Weights of a small GPT-style language model, trained from scratch on English Wikipedia.
Size: 15 layers, MLP 1280 SwiGLU, 25.9M parameters.
MLP neurons of a small language model. Each row is named by its layer, matrix (gate and up: input weights; down: output weights) and neuron, and shows model dimensions 96-223. Each number is 128 + 32 x the weight over its row's rms, rounded and kept within 0 to 255. Numbers have three digits each. A neuron's up and down rows have the sign that makes its largest values positive.
After each neuron's rows, "fires on" lists the tokens most often at its 100 highest values on Wikipedia text that the model never trained on. A number after a token or word is its count.

L2.gate1017:170127132111125195096164188125144149130101123172086135065108152114123104189124124134126141132095101106145115103217106169104154113109164175176141115150091122150083117141129151122128159102159139115123141137112135088136142114117148115181149058149186086087087133107043105160124108149064091146154094132121122165117125159175107137127119064125076121147080079130087115152133094165112142130144
L2.up1017:140127177145095172110124120132217144202139177122165172138145076129109113153091135127170156127103118166093146093128095141145097149145161086158201119116191104083110151061134131151131156094168121121132116179146167090090143085129136240169136152089189135130111178145159152182112111123125061177168129122144140120078111085175147107131110108147093129134173107112167156110179136162103129125098
L2.down1017:125116142128096138082100092117186163162110119155145137139133090133174131145094174149107111083074100117182107139121066156116144140133141174136168156151148131102121167071242109120118106133137091085141138112101106071117147142137157203090152123107103138102080152119136144148128124127072071149146144111120126094147086071132108146075080172193095110141147155124117171168135163202084159103115
fires on: "la" 24, "th" 24, "ent" 16, "el" 13, "da" 8, "ev" 7

L6.gate1215:118163137153178149051161129141131166155050084132132151161168168173156141087144104074107049065105138127150106114155144156072120163108224179140098121147137132127141126162128108163138092126112187155145150168108173183152142081145150106183123131151097129138122118101117108121127156123134098124146100090124171142099114116091082155148118138133173113138055084164154111157095186121189108138121
L6.up1215:076120111127134092121146083158168123125114171123117155116161116127142146171176128170113132125140133149068073065175085122144108135103075169129043142089143077052157077144174174138154095126115168143133125185171152114125160078100147139133157120165104142117111140090160089085128173117133069107137172150143103140149099098217194136097138160156137153159134093159105158148121119108116132129153
L6.down1215:115102102166167080113150146114132112104043101096105170150178090123133117102128219136122106142155205125110152136131187136132110122071133150184147154137184161090118080169128107129175128092124111134102151121146121139057172106113132137128173108114087132153122073075128108125109162067166124106176091140118120174160142120124093153167061137110176147164117090167099113107128132126165116086175
fires on: "\n" 19, "ed" 9, " place" 7, " (19" 6, " (" 6, " (18" 5

L6.gate617:095108130160206063107138029117145122163133146096148166123175130159163066121104134224045114188109086182155139127105089138136166150085107147149145143102115054101159035129136087114128108148149111122209026146125138132103123111128122119108128104151142144180185159141138105100150137159172118169142138111162133166085113090118075142132111133114150096126163166132159148101128123112185112094117
L6.up617:148142118156135142112079083147126129127113161126129112091166125118081113124109136127135183132090107108160160140126096109164039078138125093105163133120112079132119145123102093163153140120116107096136125145176121127091126130068139098183171190134135109154132215141080113148154135127146148090108100190121097153159137113150119196130168155092172088102109135119158127107179175110157150096095
L6.down617:058127116161092148109076132181138151103079149095121068101170146111141168094159146115169117094103139088165171168115193124112090190170166092151109158119110180136089184055104156137121163128118121127181141081195162168157082121111106096167165058102134138130169148160127114142108148179148117087128203102133108131079067109136097156170087115142169064113139102129172106149132152091135101117131
fires on: "-" 24, "im" 13, "t" 10, "o" 9, "s" 8, "op" 8

L2.gate854:132098150186120238114124119115109164171137139143130108133112143149149090167145116145085113132139119126120109098092137143102088160175154059153135147090112116170115162112070134165110167098181142104117117137065108106104135094194111175109095133073154194121085110082122109122104146127123134157175167169164131097111118111104150087098134160079094162106121113157117150122122084103146144162061
L2.up854:130147188243090198107107140124134130111139137117147098107103122139184084141175142091080086135166143094113092129125150138134090151156110022135144095131103106191128180119063164187122162097188131115121114116118114142071137081152127148087121171065115132178117086110161109144122122101118133150184142119165177076132107155112146089111119116163089173098133073086171159150142091141177145166085
L2.down854:136096097085131094174084093153148151118134128135134155152158127127120112131148255166099190113086142171145153122157145132116134110218134177127129119130113183138178127126159133106137124147135107121149111155196134101180136134107095087155094093160197099102124134132170112110131082096091155081124130107117138155128136123124103136168081132069146079156127117127127121055072121108127117140114
fires on: " In" 75, "ity" 5, "1" 4

L2.gate29:132138108141125156149100193103090120144128146111174162129122123115126162182077166111108120142089146085132148094117170166132129165108084135163142129148148034102159145118134122178175142123111068141125101220074121120160115153129127166074168096100159117121124151157094196113152075070164111135149095131147117162098097142144156131103152057111118154130117155102131134170187157114137123127113
L2.up29:105080098140147083135041107095163108117117171077118172106123111160158127124116148128171144149141184124145153127156105140109108034108155094162154099032149204190195066120120127118161066088129127173131116119101191144180111124135125109160154148128166143107134124086116141120137138113162107123152085162105138145098164134167126143113138205201136110164139104057114134116136113076112101152134
L2.down29:102154121158137083083183082057125140083104115112104123109102144135166168154144129099213135159126141091158135149120164136184141185136130145063143171059179161147135101122139203116076109100146098155162077161182158053178145093118128110148110128124133094085169140105124103154114170141108113106133151145135168127154106152149149162124155172123103095140134088111068149193110136155036116131152
fires on: "ce" 13, "t" 12, "y" 10, "gu" 8, "me" 8, " Russia" 7

L8.gate1143:202166065132134133149103151145152104125143145088063109147163150095156102164149139103098114160143082127090120131103115132128162168106117158081154125177130176112117139119120125124228134056107099127125153181124131164168057127111165139133144128080136099143104089128110134106131112173073075103099157086058130111125088101143133163134090137093100121105062107180156138150141122205105192149099
L8.up1143:165124162145125178096075156091121146109133090186127182163174088115137115125191152119137159096170129155131194142118107107112138132110127101130147147163148147165092161118082114092098138136084137158094130170097174073166161170095165094170128188111066128082105171097164113114201168144073134119097153162177113077115099080175080153151124038167115131142057126116127070114120137160126078133116
L8.down1143:148116110109157133132131079152160148113122105178141093164113089112148162145053083155098088076174173131155072120079119154148120084107171119129175132181122090203121171120143097150177072106040072110114164111081128203119091113105134104071137160116129188171096158156090155135094122138151119137178129106164103131069068117116144114165127097064108134099137100086140135151078105169151114153094
fires on: "th" 12, " with" 12, " first" 11, "on" 10, "point" 9, " home" 5

L2.gate183:120178145147107159174025138141165110103135124123086120118125133130100109157162149178106103172082110074155147145146107114157123174130085105077147101108153102149102129102175067176100143200136078152128082150164092137155188073097146162147124136149116011163126141132159131161145114119158156078176135122139111108140083106130150128075124101084149195123128133091128099177140167153176110113107
L2.up183:132101101089138100119129129128113196123134179081182133184157140099085127122139118085120164068136140143097148109162102101124186121152140141161144153128148163123145134121115177173140150115119195083121150205059176150132158140102118074080144127158167097127114120050145149162098163095173089192109154134128082122140105096102101164143144058130200106191131158117157082046133110135159154083151
L2.down183:153145105128197186139158122148072179126097172105145126140147130181166138135141017091115169108145131148127075118140057105126108093107139102131132096104073156130116127150071116142141087056086111090145112169103080121136114110118133098112120110117195136157144128119133141120135123138143170164138097130137152170073175208110127121151185162109161166199112160125101157126155094140075089094072
fires on: "ra" 22, "ne" 21, "tra" 13, "om" 9, "est" 5

L8.gate649:154170133073137129088144071171106176125181118227154150112136132119110121087201140155147114117143096115065124100104165140114151130089118093102094165165111103128149112086140152106119141153145161141107123133072105098081109111121112124136128105142191151125175119131105117097062149097134151193142137086102127128095098119129134089116144123140062096148078206136124185191099130187080122109104
L8.up649:134166107159164122062096069153133174078176132199105179096083124184128098117156127157167122153088125132097119112091161141153132151138140110184157160115123111167071082122068137126152135138148137152130124146063100111148125150105126142139167161152158168150142119110118131094110146090135158107201159128060139137175118076135106109211110130136095104151146206122121097104171157102124125111172
L8.down649:169188070102138067190112153126095169099168109101106112142092146155142084173160212118143087130135170155142155079145095121070121155127174140154082073119109074114122168121165138101157130064078167139103095097108152090225148131158148095074065144122100131189084105111122094074166150126148089089157147117077116091113116153132132117166140171134198133124155147105161123065143146087154151158102
fires on: " name" 15, " near" 12, "les" 9, " where" 8, " total" 7

L10.gate66:130129077084132107144158083089127067168182116122129112118157098138106149103136085175129101126128144098116134047096076147105123140141118123143135137167159109105141102097144119098154120113125092051108091142118103138088148043126144108126170110168196128097143143138125131048124090133094094129182082126138147090122118116061137120056153142061148122166138114127105136112195161110186184138136
L10.up66:149142135142201113110056110112125156106146095116078097155083082131157076115090161090114110138137149150126149141087126135108142165152162153102101116150121134181152171084108163120145148136105099074107146148132138143091165182142147181074195127153135167121121108131174158069160098149145093117125083204148107144158108185099109169135147159177136095139119158185107071119139140130145078108142
L10.down66:123147151129149093061083105190089176151114147075091171134138144098091074111129091116115102154126109107053137177130125122131125123113113117171179113207107142177153217136089094130127126143089136057162143134147131153054159106098192144087148111102143153136128139066092067070153125138116103162064109169053137044183085202138148151115126087150180101098119129171157079097123091135125129115200
fires on: " a" 46, " an" 18, "---|---|---|---|" 12, " first" 8

L4.gate546:174125155088133135157177151133174122134159108129108114129111124057110112150134127151142185105037141088140174139168192133128122147058093085086200128190149148079215113159112106153158164134189171120139103136183155150117126106122142131159127172112112117175104077184100160148101113156144108100155133113097145140078131127164162164083162098105106154141128105093149160088168146073185149169073
L4.up546:174142099100111171134146184115091086147131162162074120210068115156107190112110119107163074109100141122098138091108173129110072076115105150126138104137120076112133165096109154124104125103125153126129129076090163118153124168048079108179108168134034131172081130091146192134110087096124118101113063146070175135124216142138149126129150154179135099093098101073195156147097117133149187134132
L4.down546:092136073219198158147116091134148132171083126110128155149093161098096179122116168159158076118168119095154067126167163148094102081103143112167148179159122085118172110091102140135122118100101128144148057083151215107114126129079064095133164142131075132127118149121151129100124206090075114178151129153147142097120189090138080136087133156147083179142092056084076118139103125164166126145121
fires on: "ill" 37, "ck" 16, "uck" 9, "ick" 5, "y" 5

L2.gate276:137107064175104091118073101084149101140111177104177162155141073101167142114118130105093097138097089112158133098115145098170105106141118122125105194151151138128101116145128055119103175175105198152122050156114125076130080104174167146155158123122142052083139136111125087120101129068200163119085116159118148074197149144053138181149134107112165075128176102165175070182124150127105103116130
L2.up276:145153126160081105117143174117179172114116109108145096097176147146165084125141086091168188118123148141107098136080159189095146122069132108113134128162134095159154121081106112092134115119120136175178056168109169186158114103096132112153120068088207115148104109079119037095117178131097167147109178130101190166094083137152122127132108136131168162150081145119152157174148162123155122102085
L2.down276:037128097107152158125159174106076014119133100093116116107152059126113130094166011144073135170101111173177140133139125089165112157061165081131132217073140168123061160127097139143137090174100144158128144152145134150125149097122192185170161144108193172117096129151100107087152149098125137101123108121099134145177153128145092092106129160089161094135112138098113132104089140153097115121127
fires on: "ce" 28, "m" 25, "o" 15, "s" 15, "ed" 8

L4.gate1057:187115091139178116132100130115156143171159150107112149113121138149107155111094126124066150134134168170112153115126140093104138066149170148113125089090104160094153094142124133146155113151150150132127092111158105119124134159136141121164168111099183092228076144100201123123127186057127072122154103070137172089105145140183114074138117133133179172127188156156186133090142145170186182108108
L4.up1057:194132117131198117103115143086107109161109182169125157124128128118129139107140144107102086199137163134084147143078113089122164105107187115126117065091157143075128099146088126114107102153121096147107100150165061127149153176165132131153148145071111139176099169103070100133158123144115070100133149179055169157092092168170180085122138174120138159108194134221137109086129033095172136115119
L4.down1057:090134134139127138169110092160082103083110194109095152197151173161189122114138242138143103125104151149113143135165162117070172143182147100035107155205149090213202166138188095103142125127149178076168116104116152110143107153103104160153141099144107153208164095142124160103139121144121125126161121047165139171141115157089107138135118131098116124127181103123142084160138102112186112109083
fires on: "ish" 17, "der" 12, "o" 12, "mo" 11, "re" 9

L4.gate482:068136140142152060126053100124067095147172165126137151155140131216104146107168106178067140092132104112121159132149123088186110168103146102213112124140122141118137091135143086071141154155128144106142103124090121178169133043134184161080175137097167126179122171110105077101145129114134135081081159115110105116122136124132120121127113153122219092183145153093098127117136108105103113138183
L4.up482:158063153150143103155089095118100093128132167151132165099175103115103129148129147105124138184110169103079195157127145101239056159151139130165116140104091126154121134151117167154157108152194066126111151149112087168152143111148157128130179127091141138188128182026128089200128044086146135118096089131134159108096160166137135097165107106090173139136077128142177121099155071081023136110148
L4.down482:186126095102130121097124182112150142082107112129104052145092182116109156144140234161130123121154136149174114095141162193104173128146144135093110124145121124142155191116161106129113083139102162145126106120133122129117157092132111085162117109117134140128110089148124130092120154115116153119135072159108127128122065106124080162156107088179135140123144111142164061109140151167171144098099
fires on: "o" 19, "ish" 18, "ical" 15, "ular" 14, "ist" 5, "t" 5

L4.gate566:174114148160116152160144135145120151137102154111134120165204116129140104178099113182099138126113075081111156093153159149105120146096107117111139184187107175129139088171110114120136156155127166109130133172082187166194119109114138087151146135150116148151194120190127088109148114144155076154104096134114159173152135134146106148126130096042147116096153100060084099097133223137166099089153
L4.up566:093087174104131047138155178091103155088112133178081145156138121069122106114144135104148100119105075161080147095080127133119077129147141109138130178171126156146140192214073135179113168100083122187115097195093127142127075100120141107104157139181146177105120076114160107135083091165095131130119134129085108101174132093185088079145120172117127145131188086104163119112126089084121122181116
L4.down566:109169143085103104056166174088127143089069142137152163146092070197115135082101149145115097155115063177137135145098090071151117095131152105132096142113108106100120169145091101096073195148108118134147128120112107097147153117130130157145137153149152174147088056175066117234127113125141115079120156096121107159104107161130125092100155119174163152131172088120142178157144147112104113122111
fires on: "ub" 28, "ga" 15, "gi" 13, "in" 12, "ong" 11, "ring" 6

L2.gate319:153080092210122125105099115095127113091145169110160043086166145084084125144134136131122168174149103107131118184131137129111123088113160121157105110153093117102150118134101100088113139168125144106149069207035124134192048157157157139037158062124149062098101123090086153122092148103170202073152119131154170088123083125087050158125136126172152184176116103127141126118146150143140118124125
L2.up319:143124073151086135120171149131172148146164164103097129109144181119128118153145160084140194118083112139105168142144098108150159057125169065128072128120147163121131083103115048128159128147117150175128095166097099159130130114107141072159164093150123064134103130137134079139183147090143129122147167127071174135145111104078108119155125059124127124198132135108173129182124095110100077147103
L2.down319:104139105105189101182180094168051061141079086135102090151175098194129130081132104149092122139134126175159067088141196092172091158065153156141150167071146142130055115106127154175109063163175126154101075191154109119126192099096127099152129136145150159091170106152111089150105126132122119067139114079090129151142175139106148096120129140134155103124095143120116197190146108175116134111068
fires on: "s" 42, "n" 13, "ce" 11, "to" 6, "t" 5, "x" 5

L4.gate326:139127096156139058142108113103154143119112110118122095146169164154158056082080124161139162103128159131234153152106165116101135110111146193050096202115092111127104125155148180062148134085100124116132135125101125160162084151143147127158120174085133154133153098130145119180134122203145139128147161190118118103100127179160119152136082205158115092095135122137152145136114159115133182084164
L4.up326:129120125158159140115098088111091174120143122140125157174132140121098111061138152112136179154126174143132091098139117190138133126127083165112097139137186149167103095138148149050076180096117060074113124104145113164136123155136112103106053127065134144150095110063101140098162093131113096179111132167138095154118157145099143149138138132153090101080142133107077118089039111157066059149130
L4.down326:095145128131147155109150109117092097111176095140110109101064181152135072135126075164175120145134152167139126205121098110134168126122118102138157171113113182119153119117132166129121126163173197119125083148116141140139109156118154113147125161122115108124059109138162080139126100132141152144108137058143131076118103103131117103139149134098141098093086165128124111157122140033133114178146
fires on: "p" 20, "at" 10, "ud" 7, "re" 7, "im" 7, "ur" 7

L2.gate466:099049149104125130146079129104124125154158151108112175093087152150172102155074097164104195125130134130127143121064054201140190136065134102124113157166105129122099095174148110110120170110146111162151127165193131066044100133143135122174142137130154144088101161135124056121130134162149169109202134161109074117096105056167110067098118091104130143124126143086114076120136126156119119140122
L2.up466:105172142136108094124136144098114132120117164102098214086117134117085150132039130123097108153135117153185162087067142207142154122122155077141122118073066097149122127098130098099123098169107082182118110167125114130112064064122103075164130170098098131110102140157176085124073156107149132108161073141125158116156107103138177091108103098133170103135151110104110129121088127162107134155166
L2.down466:135195142117101140175133119099138118112112155144084151123138059139064166172118202140109106149142118113199194085053062188150109117168126123142098132085095148110144062122117084097151125157103055184099146112135124111127106115146082079101119167120106124094116117168146160161099120145133131105098131094095138071110099120145141153106133111101154162192123120126113155131056068148135179172157
fires on: "sh" 24, "ho" 24, "ta" 22, "hi" 15, " Ta" 13

L2.gate336:117170144136130160109150145175126102138106112102103130178152122164143107113110108077094109144097104111128150173147121058107128171159179090174068145055174113179177112037104178146169065168107107129173184160054177139163189123074188115117099093119169146093092087091139167131098102115145108129053156099134148128138086132091149127113141196122160158154128110107056147130109120126145154123144
L2.up336:076075167114151074117103100198130078159133134175096116148131103093167104166153141113093126126128168062153162196157047064082159131128131101137086113069203092146163081158174098089142072145131105105149153146071118122140140159100200150098119126171179147097099170095115127111069155137108118135093111165116088165135145103164130096134138144119157118108092108134158154121125177107146153093124
L2.down336:133137161173137168149175127128121154124057073113122123159124164132171132114125255067128178114110146113097121149151206089119094157168168101128116118143124124137173109106087158124147124109086111190071123125098150113118170157128146118166136111138108165091116083131117131150120160103153162137150172151163143113141140134132112055174141112110165157178153120078070084148064107177095089150127
fires on: " (18" 15, ")." 13, " (19" 10, "wa" 10, "itch" 9, "ti" 8

L4.gate758:119124189095104103082128128076112153125144131116182109122108156092160122140122173144125134081144130196127124127143156086124106105066077110124136135124155112127117117123165132137092147110202123147137131115111076101198122159148163113098101162119140132133169122219162072131114094182086118224185110158201100099120164124150133064123170133110149172118136164123123167153106154126144132091135
L4.up758:157148157142138111113117171092141075127102170135173121136111143127154121201075137110123138132056121140177170128125140108160186123134115108122134099173178091133154191101158116114145155107148130160102147082127094106098141095144154124158078195110112170118029124116161110113093167155124148141131130113183091105144099178132104122138094187024170125123113109159089136108130160188129137102148
L4.down758:145118163167151139157172169066130138162138110157157047117106171065114154113102135138138172120126138157132154146078161097172138160122036166131141136164157121129189115157115101067135138136121157164110110112127112133097123131101159114173070152131113135137070128170194076158159131199101114134138104172117063130136134125182114153159164182097186108110083177162165111101098142193114153140172
fires on: "leg" 37, "ub" 21, "up" 16, "it" 14, "ur" 5

L2.gate821:165137118118121087110154142140121156146142137066080166139071143160058136091115129113120124145092151116064148120150147160148127174126071091223147154107092172128134135113111166069137119132129129105111067149170121163175112079133131188154111124074061090164126095086099127119106090170181121134094061095150110150049178177161138139156108073158130179146105140108127138108115098108153135127054
L2.up821:165144131139111068111140162135140171156132134110102178154083092139090145073115129106145123118067160134066107107146158156154122185138079078179129135122098143162114117096072147081113157114131123112126042148189119152126125081105169168191138158064094101145130093130088138084071095170177095134086074070165115132065183183141123165157137086135142178130138116127140112101125090106153123132078
L2.down821:123139109087161108132177143092130135129087092072051144169110099132093116073168255157123098102087155114102126159160159178101137128128094089148144149122085093129119108131049136098163164099074124141132122132137158135112129139019169141089093147087144140190127076136070099104096087150130099119098103112111129088088141143107117137146105125144124163118124210134134185131115075106129136143087
fires on: "ress" 40, " service" 12, " business" 11, " research" 10, " success" 9, " engine" 8

L2.gate1078:162148161122100144096085129161132181071128090046120107100161139032140141144109163166141078151090176184094089148192127168130126156078040107097129085129116076043201164104106160121140183124183155123125103111173166142089148125097172120143161118107116018123131169201134070153126133134094117116100127087193079170134136138235125123102125123147141174085143137150219115155150134148112155148120
L2.up1078:107084109140120146164154133098128086171132168161093183146176138119096099155158127090109182130113115067139134129079134123144130073206175093143134082143070155114150112037113113186141157153075131141129082097116130068096106132109082119076144175130115097187217129106139183083125096146162135162187116148082219143132090083130203165154115137150152148140116157110063074114123140163142094185096
L2.down1078:119145097158126163140195133099153103170091180203087169184119139114144150142123000144087161130127126091114127128086078142154139095096171078107120181048099158119111132143128148175136149152110124104170104172109090144116139145105125108154129076117156156095152152114173153132122125192136103106129056177073159127147101084081166166120175115127142164209114109111093116135117142118165112166170
fires on: "ne" 17, "tra" 13, "ra" 12, "d" 11, "om" 10, "al" 7

L6.gate1096:144138052118099132141106141136121069108114113114110070163143186125097080195125128130129109170152160119110108153094113121054206147123096143106152134156110118156121145124181124136175115196190137079172180111121072117183145119143089114127089121077132048141156146173089142121099102052151105154137177113145124107080117168171124183147067191088137078125125094180165113133113156162108140201140
L6.up1096:094113169136098165148094154088139118212076099169126118081173116096124183123133150154186070092093078091076142146165195111123100144153103123054111101097203120144107145147120129131058140094089122110113153149143108123134136129136141104154122155156144149188090141137122129153180040119073149100136125125124125056056130111098147080115130135087087124157137102091092081168071094111154113145143
L6.down1096:151122147115117053044149107145111140165175114186176137095201134157144090124134093145129103132167126137102130123104092175145140127103125102124169113125182149101139107169203123110124122160100165136092119176097084122107103124130084077108129137119118117083164094121182168106114138096102144146196137139124142107129128138057087076150176201129148139127153131130155064160150113137032139121095
fires on: "on" 20, "o" 16, "ip" 9, "ome" 7, "th" 6

L4.gate865:050152127173171138105167124161157107125093108124071145105161126124127098154077124123076134188167126166165109176127109115142142154155083129084148124115117133131129047180182069097113108125141139116126107143165164175144133106137126148169162084164150148095156105136125141144150142161114149083143106105127134116168123127120134040095119199079171160159124077159107159155092109110159187151112
L4.up865:110154148112157148136189153114160095151134163136071206162106089096090143074126148096072107153103140163140116183095099122102147120145123124103132000144128119147129088152119111086092110115077125088114038137127150139108135099158125085136156160133103167107094120110102049130113086168064092122126106082147115117094105107129169106116093099098074161102112121189106122163105171093140130130109
L4.down865:163145144126125138168132127132147154091130127128128145138149130138091083146136184158155119127125070128156104074117073217129120096068075111090163157134134138178093117113156141103118106169109094155114158111157120136135154190155080130135146144086100178069208121123133089118187147143079218160153155102121124098124137130121134072073124164112112109153141078080140159163089121133209167121120
fires on: "e" 40, "ta" 38, "tion" 7, "sh" 7, "ation" 5

L4.gate1266:143164144152150105148134162113149187121147086101183142175107131146089074162111151151149155095171155087157134151045123107157105127138069165121153147183116111105180149090125117048141176083152180113131156130176194135144117119133126129154083166113131121139112131124144175160154184168099043157102167159217114101123073146129069131148133170125135166124136101086093115121097116098143126061128
L4.up1266:123116061060147083110102105091094119131109123161129105125112160186086132085169147133077179138121214100109121131122126140133129107117112124155148123148128153128156135177158098089118181156047072120140174042149126131176144155147161105118099175082192109101118076138106086185149083083093108136139124155085132162114129155115116144192116133155144138116134152139134077091064111126146147111102
L4.down1266:079186086109149166074091162114125086093145088110094111135083102104144138174087150184135116116140096182131128111155112087115108133097147139111124141146167115094122130083133200104120126113120130111116120114161167112086083112136138099146122121112138193155136129132094112111099092228075133114083143166170181054050170122133127071114171080111094097070145140059119099198093131104165139111147
fires on: "at" 15, "ub" 14, "or" 13, "it" 10, "ra" 9, "im" 7

L2.gate169:148130155168116161114160107113143110148213099163179138102132157096166111133206125143103113146087109116157114113123084142176101067129133124161146188093115127105167163188112125146169112135120201138142165123093105112166127107136175112102192034097154180078126172067146109153104170143084194139116095127174152200127150138176090146149140102150165170117140077114175132171139113158098112095144
L2.up169:107145147208081138131041168115110190121097095196092148184154132119208170168177116115158149160136053124109150149127151102135101119101132115117081112150113127148103117120165117135122163180084149151108058123064107178161153085161169101085144100150161117141161127083102174137112177066161145101085160117159118121151105136101120107153133141174144130125125158062126126135212140198102121044149
L2.down169:154182101118186129127169088110108111138151190180126074103128110136156115142151066102132114161123133132105089061125169104116056142077178135181175115128130148120144103193125122135137115116120164152089094168081070179163119115149114094125086115093099143111119086138184162150129113139097144102124144109114136197118168115146110061152156152101158184093096152188131132148102137106201147135168
fires on: "s" 26, "de" 18, "re" 11, "x" 5, "in" 5

L8.gate1067:094162081135174177164113054152142136154066114123117138174088119144119158145174148143114133137126143155099110159091046085113124184166108139105113092123135151087105115062108166129097043116148068131132108096148189090160129139141107181136136140156094150090101180119134085182149174163172108094143118089101167096115128077131116082079123163189065170142091155123108135091125164157159173151128
L8.up1067:139163131086137099144148193104174128152108160124052162087154129138156196087210153137123158200111187148107089193079077096156086126132079062111196107101070173145167137108130147147108141168102202131106157126165105122089119062131139120139110143115104103156172151139103089123094159159135100132129158068198151103143158125146127119050182150125100154114097122123086145136089087119075103129141
L8.down1067:119089191134083214132103045117095112182138143160088097117100120153148155115123138154093141125148163102176114075122107122128163101124209137076167154136131118056101145112073099133124165121163131091112096086159135101127123153165109089177142160068177076137127112150075079106132153120142121126088143145132136142135133138185100150133155126172103166134102165135144148103122153106151151114154
fires on: "y" 12, "ive" 12, "ir" 10, "e" 7, "ly" 7, "ate" 4

L4.gate164:140196178128103096157165152139149132122113122120100124121131120129154099152055123133097163146135154117122123156148142103150099116042097137140132146176112175102140121090184158113168147135133198123128144148154126101136128134120188085161078152109092136125135153151107115175122152149106086192158140133093117120071177095136121154139122184104189176079126171129113173077130136175101106033173
L4.up164:118134172130135105103046173144118139138140155145106121138171103112112153168157134148117126123139123128156186176122122078079169096149121138126093116128164154111195184117122123148108137144115144132117133126117169118140147127114076153105164179140075131123145103148060147015088105134162107151115110136089111131104097090174104122142172160120144143157120113112154119100160169122133148149128
L4.down164:175125186117139114116118160125084146154129155132113105114187130132181128105136107109182161124096187147137091152129128141123138132081091116129121121076137104120158152149164112114047162105116156147159136138104140101098141143122138121166090121146127137150146119138134121181160113103156152174150118149109120177137129102180064137123164152154148133140075133149162080076070068133178081184125
fires on: "ub" 34, "at" 33, "ur" 14, "ho" 9, "un" 7

L8.gate735:110149178127097176143082119112148109120151052170151088139154126193071185106147115120164149123166157138133157158062134108127136161122111128113106130142078143085132084071114202218146102172113102127118067169103191156148142040140055134117162142115154182145135130072197152135098181123160110140107122086070150205155121163142097113126147099157169131136092135139083171090099136151187147071083
L8.up735:125147133099170144231136133131152141115162123139117184090134154133157178076107108101126080150114140109148094181075151182167115129089081119092152163084179168133105140116052120129171101155159130108098100144158135122100105166131158116171126160074148158196137111127092091140158129096153148050128095112114192133137140171102086108095100088108142096158103147122122121138097131126131189103124
L8.down735:099084131099085124200116130143109171149165147146140115142144139120142136154186136155053113048169086137116155091113122159066159028146176108172108117110137117153182110144098124114159157137149165122120109139107148124121141148171124145087187144124116130058046170120099094138075181118124099190135107164069144106156154119098165098108177089175082148089190091108075142109128120124051125167150
fires on: "y" 27, "j" 10, "el" 6, "ry" 5, "ly" 5

L2.gate772:153158182130096175143144135112097130103174136108158124186157098113118091130106109168124153096111140110141123042166118113129166119116180101100104146166185131133101129117164091087170173073079176131185131124105123130154178191148128110190133073079163184141149143112084083213191134139038123144091102072129110152143068125115144129105166088086119183119171105095107110141134135119066106125018
L2.up772:152150193095126129108090152151150124105190147101139141130169121125168108135135177165128164062150171137151170077135132107144182152105105080094174065122186047126111117040142132127140110081120082134136139142143100087086126103119138210185066148104169120163129158115130107157186112172133114168134164182070137135154101151164188071129096135123090124067151206097115113079166111076158160135063
L2.down772:147122090142109102159097136134122202133139156154126142170138163094136126145143205255149128107120117163138186104120123131094132155172105133149139121167147115135115087122192075134188133079136099094160146104124097082081115136123110173084108148114151113171147142096119131126132138116103136184121156117084133106075138168120154131131122138136169148109159162117122075125096159124127115141140
fires on: "th" 37, "min" 27, "el" 10, "cle" 7, "ment" 6, "ident" 6

L4.gate187:099163153097147104126199130142109122132137151155136114072161113095129182126066119177109155133133095077102143118133073195140164145129123161131082131176070150145197173073087120127140123094110069166148110164188103139134097142101144106080111014134193130119130138072185087136148129087055076153082129058139172172139123138146038170137092111129156122156165087072111140090149108161136150096097
L4.up187:139070076173087088103126162170138159148158144167223162149106139111132136140141168138177184146153147153099186109142102156152117094192109110134153148097124117132093118162099122102141129107094130096141161158129094087093145096107130158181125093083132124172059116152137149095136065129146154097138189079165153099101135138192124089169110155159133113170140078156111224120114107127130124142129
L4.down187:125113051095137158128126115130154115155105085138091106164148161136154106148142112106130163132119112132099123165085130124181088113217116153138176115122065132171168106134089166145127112159114124069160135081156139122092162132134101088138147067109133163119143154144154111114105120130126157164108153189127140113128164064176142114194070116138152148168185104156068179089131098065100110134094
fires on: "lo" 41, "t" 22, "co" 9, "e" 6, "n" 5, "ri" 4

L8.gate453:169158107130107116127167142144142123157097139123117073098152148084145123124161117131083127152080094123092119143154062120126169082117131149095124144133183118099167173142081120086145119159105127135146133182123134142112143145142123134166120161124119137083040111121148104146188147104095084104169129093135130118098109220069102117066145121163144142137084108128127103126167132081128115144148
L8.up453:081153149137091141119108111130065176121087115149115126144191116093109140110113151115149085112173112092179134163117122128129125158101102127121188152108128109138147162196140126067145105074123147129159135126081117127096255160128168105146145097118114148117114136133126123121162153168103147135175198138112113069110168105177074212224139144135092091133142151138102073179120081135116100153146
L8.down453:153112119101148174196096110081102123184099162110143182138160100181132119143132149109108123056202172076115132119082186176152147102112117134157135090129104149107108189157155115124094127074078109152142168103141121184107129135116138091186110143118138101104143096113134148138063098135114211105081116196120114152131091141101107096132074155077138130145141151154091059084117160126068154122200
fires on: "th" 21, " that" 14, " from" 8, " first" 8, "===" 7

L12.gate331:155129136077159131053139063155129133157150085171157116149127205139148187114143129041091124160130109176141113159095134137155098081120163179120158130167118143122175138120181147163121141150145140090094117135134113127105126134123102161150145112119188110144143113106079121114215128124077191158146094175204158069117116065107129119104061065146116130130156119124123127152145143065108129166130
L12.up331:115092129165143124117157050150067156143171134136106110136174129068153142151185121129128065150102061115126132145101121107156097126075171134090198122141169149117089121134137105148120081116093121157082150159133122164114068149131073110135089074138109176128081135121143197102104125088094143122121105146184135095117114144075112069143084055107141140166154130082150151150123152108102161116128
L12.down331:136143146045180144044136087097163108146128158130130180204157183130098152095136224146088173148143106132085145212152164109166133137162152118090111155113140099067159120086097203098148077127146145172146154143090131093121151133171156110135158176103112100139142166177125107071185139116119104086128117193099227075152093130149129136157059109109080124126133085112113132166137172072124133118145
fires on: " R" 45, "R" 27, "L" 13, " J" 9, "J" 5